config.toml
num_hidden_layers = 10
norm_place = "pre"
learning_rate = 0.00128
max_grad_norm = 2.0
decay_fraction = 0.56
MLP neurons of a small language model. Each row is named by its layer, matrix (down: output weights) and neuron, and shows model dimensions 48-143. Each number is 128 + 24 x the weight over its row's rms, rounded and kept within 0 to 255.
After each neuron's rows, "fires before" lists the tokens most often just after its 100 highest values on Wikipedia text that the model never trained on.

L3.down116 [115 140  85 133 141 148  98 143 119 140 126 132 110  91 147 107 127  93 158 145 106  82 131 134 144 153  81 123 118 127 153 108 110 126 146 139 157 122 110 109  85 114 126  68 173 126 124 106 111 117 106 133 107 144 143 131 134 126 133  94 153 139  90 155 120 109 112 156 162 116 154 109 132 112 114 144 112 156 112 147 130 122  82 138 120 117 131 145 114 129  93 108 132 106 164 137]
fires before: "-"

L2.down584 [110 127 106 153  83 105 133 136 129 125 149 120 130 146 163 119 138 117  98 129 170 179  87  86 121 108  86  91  85 170 126 173 149  83 157 134 146  91 183 137 100 142 156 129  92 149 106 100 122 135 121 128 139  85  98 160 135 147 115 176 112 121 116 176 126 122 140 127 120 151 116 111 175  98 117 105 136 124  77 137 109 138 128 107 120 131 133 140 153 132  93 174 141 153  96 126]
fires before: "|---|---", "|", "|---", " |"

L4.down109 [107 131 101 121 150 125  87 119 107 125 120 133 129 101 134 126 128 107 125 169 120 107 110 135 134 145  52 129 108 107 126 118 109 146 173 149 143 146 102 146  92 139 109  54 145 110 147  93  97 152  90 110 125 150 144 122 171 120  71 114 170 147 118 164 109  93  96 137 124 154 146  91 141 132 126 124  99 148  86 119 138 147 127 130 122 141 125 115 144 129 122 113 132 118 144 131]
fires before: "-"

L3.down101 [117  93 136 118 135 108 155 150 137 165 164 144 106 165 101 129  95 136 145 124  94 140 131 124 130 151 126 113  92 127 131 120 138 101 148 111 112 147 118 114 170 152 148 130 128 114 155 164 174 175 147 136  99  92 122  95 128 132 150 124 111 129 140 122 141 153  92 142 118 128 169 124 136 149  93 190 139 124 127  91 143 121 116 131 123 132  95  89 134 138 138 149 149 134 114 136]
fires before: "s", "st", "d", "c", "f"

L3.down65 [109 136 142 104 119 129 182 116 149 144 105 110 137 110 112 118 131 129 142 110 137 155 150 124 144 160  72 110 114 115 130 171 148 126 132 122  88 147 130 127 132 151 127 113 153 109 100 138 155 119 155 163 139 141 158 103 136 131 110 115 162  78 142 212 114 114 139 102 143 116 109 137 122 114 131 102  89 123 101 111 164 115 143 135  93 145 116 117 101 141 138 116 182 139 118 125]
fires before: "5", "4", "0", "6", "2", "9"

L3.down553 [121 126 139 115 124 123  85  96 142 101 132 137 101 128 122  99 133 145 121  90 114 133 149 124 172 120 111 116  82 125 183 127 112 114 136  54 131 139 141 159 126 122 136 119 143 103 122 129 148 108 182 109 110 134 140  85  99 157 134 168 173 105 198 122 117 160 134 119 126 110 113 111 140 132 139  88 154 151 116 144 148 171 111 148 116 138 124 128 155 103 154 119 185 119 137 153]
fires before: " |", " |\n"

L3.down16 [120 123 103 114 150 158 100 149 109 146 125 134 132 112 125 107 127 101 151 126 103  87 154 130 145 140  47 126 130 135 169 113 108 125 150 158 144 150 102 114 110 128 142  86 158 122 122 114 103 114 114 134 120 132 161 120 142 140 138 108 123 145  99 170  95 105 133 153 164 111 158 124 114 115 128 158 130 150 117 147 134 104 101 129 123 123 148 112 124 131  98  98 133 100 166 147]
fires before: "-"

L2.down452 [115 141 152 167 136 127  97 121 106 116 118 185 114 128 116  86 131 121 155 160 128 113 120 165 145 143 200 135 138 104 121 147 133 153 100 152 109 134  97 128 161 118 145 152 124  99 127 109 159 161 105 126 144 122 142 149 126 121 126 127 148 100 172 111 147 125 135 132 114 151 114 139 119 117 165 134  92 160  88 103 122 147 129 143 119 122 109 118 146 117 125 137 160 123 136  97]
fires before: " Y", "ed", "er", "ing", " C", " S"

L3.down600 [107 113 122 134 156 179 115 121 122 152 131 130 116  96 127 119 130  99 148 137  85  96 164 139 147 150  27 131 151 148 166 117 136 116 148 164 126 131 115 124 108 143 146  92 151 128 122  96  87 123 116 142 124 131 136 126 158 118 146  97 100 144 113 164 116 107 155 151 153 117 159 119 110 128 102 141 126 135 129 135 121 123  94 139 126 125 158 106 117 137 107 102 128  89 144 127]
fires before: "-"

L3.down264 [142 158 118 118 138 136 121 148 123 146 168 111 105 149 135  98  85 119 117 127  93 136 118 113 129 117 206 133 140 132 142 141 129 115 132 132 128 145 132 145 130 138 107  95 111 114  47 100  83 171 100 122 134 145 177 171 155 119 157 118 141 119 108 132 138 179 134 144 130  77  73 131 113 126 127 112 117 140 108  72 126 111 139 133 115 165 135 125  77 149 133 112 135 126 167 139]
fires before: "==", "===", "The", "A", "-"

L3.down301 [166  88 119  94 115 148 126  69 128 141 152 140 176 109  92  99 136 100 125 140 114 121 116 118 108 176  96 116 122 128 109 125 166 157 146 124 103 143 139 124 146 123 155 112 106 116  95 151 117 123 154 139 160 127 123 148 136 162 105 120 145  98 120 178 122 124 142 122 101 135 110 140 147 115 127 116  96 124 108 132 123 153 131 164 112  88 120 163 146 148 114 157 143 119 119  53]
fires before: "5", "2", "3", "8", "1", "6"

L4.down137 [176 136 120 126 119 142 128 107 108 123 143 116 141 141 139  79  44 124 103 147 119 145 107 128 116 120 189 154 134 148 137 135 140 106 116 115 126 154 128 127 125  99  92 129 127 119  78  84  80 143  96 120 148 149 180 161 146 105 134 147 116 143 115 141 122 172 164 149  99 122 101 130 147 110 145  81  95 127 121 106 126 140 140 131 150 102 138 115 104 132 137 121 110 154 136 136]
fires before: "=", "==", ":", "===", "P", "S"

L3.down187 [126 138 141 141 151 126 163 100  98 130 120 101 102 125 150 132  72 148 137 107 131 159 110 128 137 118  82 155 122 121 134 141 114  52 105 132 136 125 133 147 142 164 109 165 116 149 145 130 181 122 127 135 103 153 131 130 120 124 111 127 130 146 129 159 169 129 149 132 137 104 124 151 162 132 104 122 125 164 107 130 183 112  70 135 104 166 138  92  92 133 124 159 146 124 104 140]
fires before: "6", "0", "4", "8", "9"

L2.down322 [100 150  92 141 156  88 131  64 131 129 122 147 151 122 119  81 141 113  74 124 108 165 148 127 127 135 126 133 183 115 126 111 149 175 140 153 110 136 102 108 141 119 124 155 131 164 130  93 102 150 141 137 106 125 128 113 130 121 209 153 129 133 122 141 131 149 130 129 118  97 147 137 150  74 152 140 125 129 155 114 126 135 106 176 125 110 113  82  78  81  77 115  87 139 154 102]
fires before: "ad", "g", "ag", "v", "t"

L3.down7 [120 170 141 135 139 125 110 140 148 134 180 121 132 154 130  97 106 115 125 108  94 144 125 108 135 119 153 105 129 131 142 142 162 132 150 157 116 146 132 178 150 152 116 114  96 123  93 120  85 166  88 119 123 122 153 151 176 106 141 130 129 159 101 101 151 170 122 140 147  80  85 121 102 146 137 140 108 120  99  82 133 112 146 133  95 167 107 121  83 144 138 133 137 113 180 142]
fires before: "==", "The", "===", "A", "In", "-"

L2.down535 [109 146 152 152 153  76 127 123 156 180 179 163 151 124 153 162 141 116 136 136 126 151  93  99 104 129  94 110  94 120  98 151 149 118 126 170 118 114 196 138 109 133 144 158 119 111 115 114 147 157 126 137 108 130 127 109 145 157 131 183 105 146  98 171 145 129 126 132 147 107 111 150 141 148 145 113 140 161 110 129 105 124 136 129 166 112  97 128 136 134 104 150 122  92  95 111]
fires before: "|---|---", " was", " is", "|---", "al", "|"

L2.down158 [108 141 107 130 138 143 185 115 110 177 149 143 148 145  98 124 153 146 137 156 138 136 108  95 148 156  87 176 162 134 156 107 128 132 133 144  89 163 152 114 109  89 110 138 107  90 103 138  67 114 117 117 117 100  98 148 183  99 154 154 165 105 102 179 134 160 129 132 152 129 100 115 163 120 122 108 108  89 170 138 118 128 174 136 135 123 119 129 142  99 116 139 145 139 107 186]
fires before: "t", "g", "ig", "ts", "ed"

L3.down238 [133 117 116 127  81 143 203  87 136 121 101  95 132 140 106 143 125 116 145 146 128 148  87 125 103 149  87 116 132 136 121 155 124 144 127 159 110 103 132 134 158 130 184 129 117 145 124 109 132 103 132 171 139  97 163 140 109 146 130 110 158 109 109 161 131 114 185 171 133 115 121  98 111  80  95 170 145 167  93  71 115  90 153 150 145 140 120 160 123 164 126 142 142 137 124  78]
fires before: "8", "4", "7", "6", "0", "5"

L3.down360 [ 98  83 151 133 167 142 143 141 143 150 145 109 103 164 143 132  95 133 125 123 124 152 146 131 103 126  77 141 138 185 148 114 141 128  98 110 126 112  93 138 172 153 131 160 159 118  99 102 113 163 157 125 119 190 133  98 149 112 102 136 162 156 152 148 127 101 147 167 111  84 132  95  91 124 163 144 112 101 103 112 131 144 143 184 128 120 122 109 141 172 140  95 160 156  72  89]
fires before: ":", " a", " (", "\n", "C", " |"

L3.down536 [107 134 104 133 128 126  94 143 103 126 107 123 122  91 137 114 122 101 160 146 100  96 131 138 153 137  46 121 132 136 131 119 123 139 146 156 169 129 116 122  90 129 134  55 170 114 142  99  97 115  95 141 116 153 142 131 146 148 137  97 149 144  86 157 124  99 124 159 153 117 148 123 127 117 108 160 100 140 110 122 141 134  93 138 135 122 125 120 109 116  98 111 130 112 159 131]
fires before: "-"

L3.down530 [ 96 131 103 158 115 103 137 153 101 156 136 127 107 107 122 106 132 132  94 141 109 141 143 134 111 146 137 129 112 155 146 148 113 107 111 137 126 145 142 107 131 137 129 111 106 151 131 125 104 145 121 141 102 109 162 106 148  99 130 135 139 123 132 143 152 199  94 117 126 129 113 146  86 104 151 139  94 130  84 172  92 121 125 139 144 126 136 114 125 136 162 135 147 136 139 185]
fires before: " ", " the", " M", "f", " J", " T"

L3.down503 [105 151 111 139 169 144 127 138 130 128 139 115 136 143 130  74 123 119 117  89  99 116 143  95  98 156  71 117 147 139 150 115  91 132  82 108 109 159 151  94 197 110 130 149 154 155 149 120 155 157 123 144 119 119  95 120 122 126 148 146 186 137 113 195  66 156 118 115 142 129 110 165 124 160 125 106 151 125 117  97 165 163  98 129 133 122 105 156 136 130 150 111 166 161 132 162]
fires before: " |", "A", " |\n", "S", "C"

L2.down460 [ 83 128 127 182 140 110 148 131 111 135 143 140 143 174  75 136 132 162 163 126 128 145 120 121 115 156 125 132 110 146 137 139 163 101 103 142 100 145  77 132 103 136  99 111 133  90 164 158 135 182  80 141  75  91 146 151 143  98 142 145 149 133  84 149 138 117 121 149 135 175 114 144 146 159 166 158 108 127 128 119 143 117 130 122 127 145  83 129 121 167 180  85 136  75 148 138]
fires before: "n", "ing", "ed", "e", "hn"

L3.down97 [168 147 108  84 138 104  97 138 133 126 202 111 122 139 126 123  79 160 120  99 150 119 112 119 135 151 125 140  94 164 123 116 154 110 173 136 153 108 164 161 124 134  85 117 109 101  90 145 111 151  99 100 112 140 166 148 128  76 165 128 134 131 149  96 124 162 120 136 144 120 110 105 137 123 100 114  79 173 113  99 115 131 131 144 128 143  85 161 102 146 142 149 101 150 154 159]
fires before: "==", "The", "A", "==="

L4.down3 [140 111 132 114 117 149 163 146 109 130 128  87 140 145 149 128 128 115 135 123 112 139 128 111 121 138 141 121 118 148 164 165 170 135 118 125 157 131  99  62 132 150  82 173 159 129 130 118  79 114 187 152 192 128 117 135 148 153 102 139 172 137  77 159 111 117 186 130 153 118 131 132 117 123  97 144 117 116 134 131 110 131 168  86 129 152  91 142 117 128 130 151 159 141 112 114]
fires before: ",", ")", " (", " |", "4", "6"

L4.down403 [116 161 132 179 120  88 167 101  88 137 131 113 125 103 148 146 147 113 127 152 121 110 147 121 168 144 105 132 130 151 116 115 151 107 115 112 109 171 101 139 155 181  92 136 102 128 144 120 117 149 107 152 145 137  96 106 172 115 120 164 128 131 131 177 136 157 108 143 116 151 142 125 106  77 158 112 157 123  59 153 136  65 115 140 100 111 134  85 118 101 192  99 126 142 147 143]
fires before: " ", " the", " M", " C", "f"

L2.down235 [109 145  99 123 151  93 140 119 138 116 156 119 127 120 117 115 121 124 154 122 144 151 163 116 123 128 159 109 101  98 129 152 169 130 128  99 155 141 101 132 140  59 107 126 130 177 123 109 151 112 123 133 111 162 143 172 130 107 166 138 159 142 150 102 123 183 128 121 113 186 126  99  99  92 174 160 129 127 122 138 116 108 115 106 157  82 118 176 122 133 132 163 165 136 142 148]
fires before: "ic", "ing", "ish", "t", "er", " h"

L3.down93 [161 123 148 116 152 128 192 112 121 127  81 156 139 149 112 130 131 147 132  97  87 153 179 139 121 115  67 124 141 101 165 164 138  98  98 140 144 122 150 170 144 134 121 137 167 166 147 135 142 132 108 107 156 163 151 130 156 117 123 143 167 152 103 171 130  90 149 148 127 100 142 119 161 110 112 144  85 154  97 119 135 122 122 120 154 137 109 125 133 183  95 146 151 126  77 146]
fires before: "4", "6", "5", ",", "0", "7"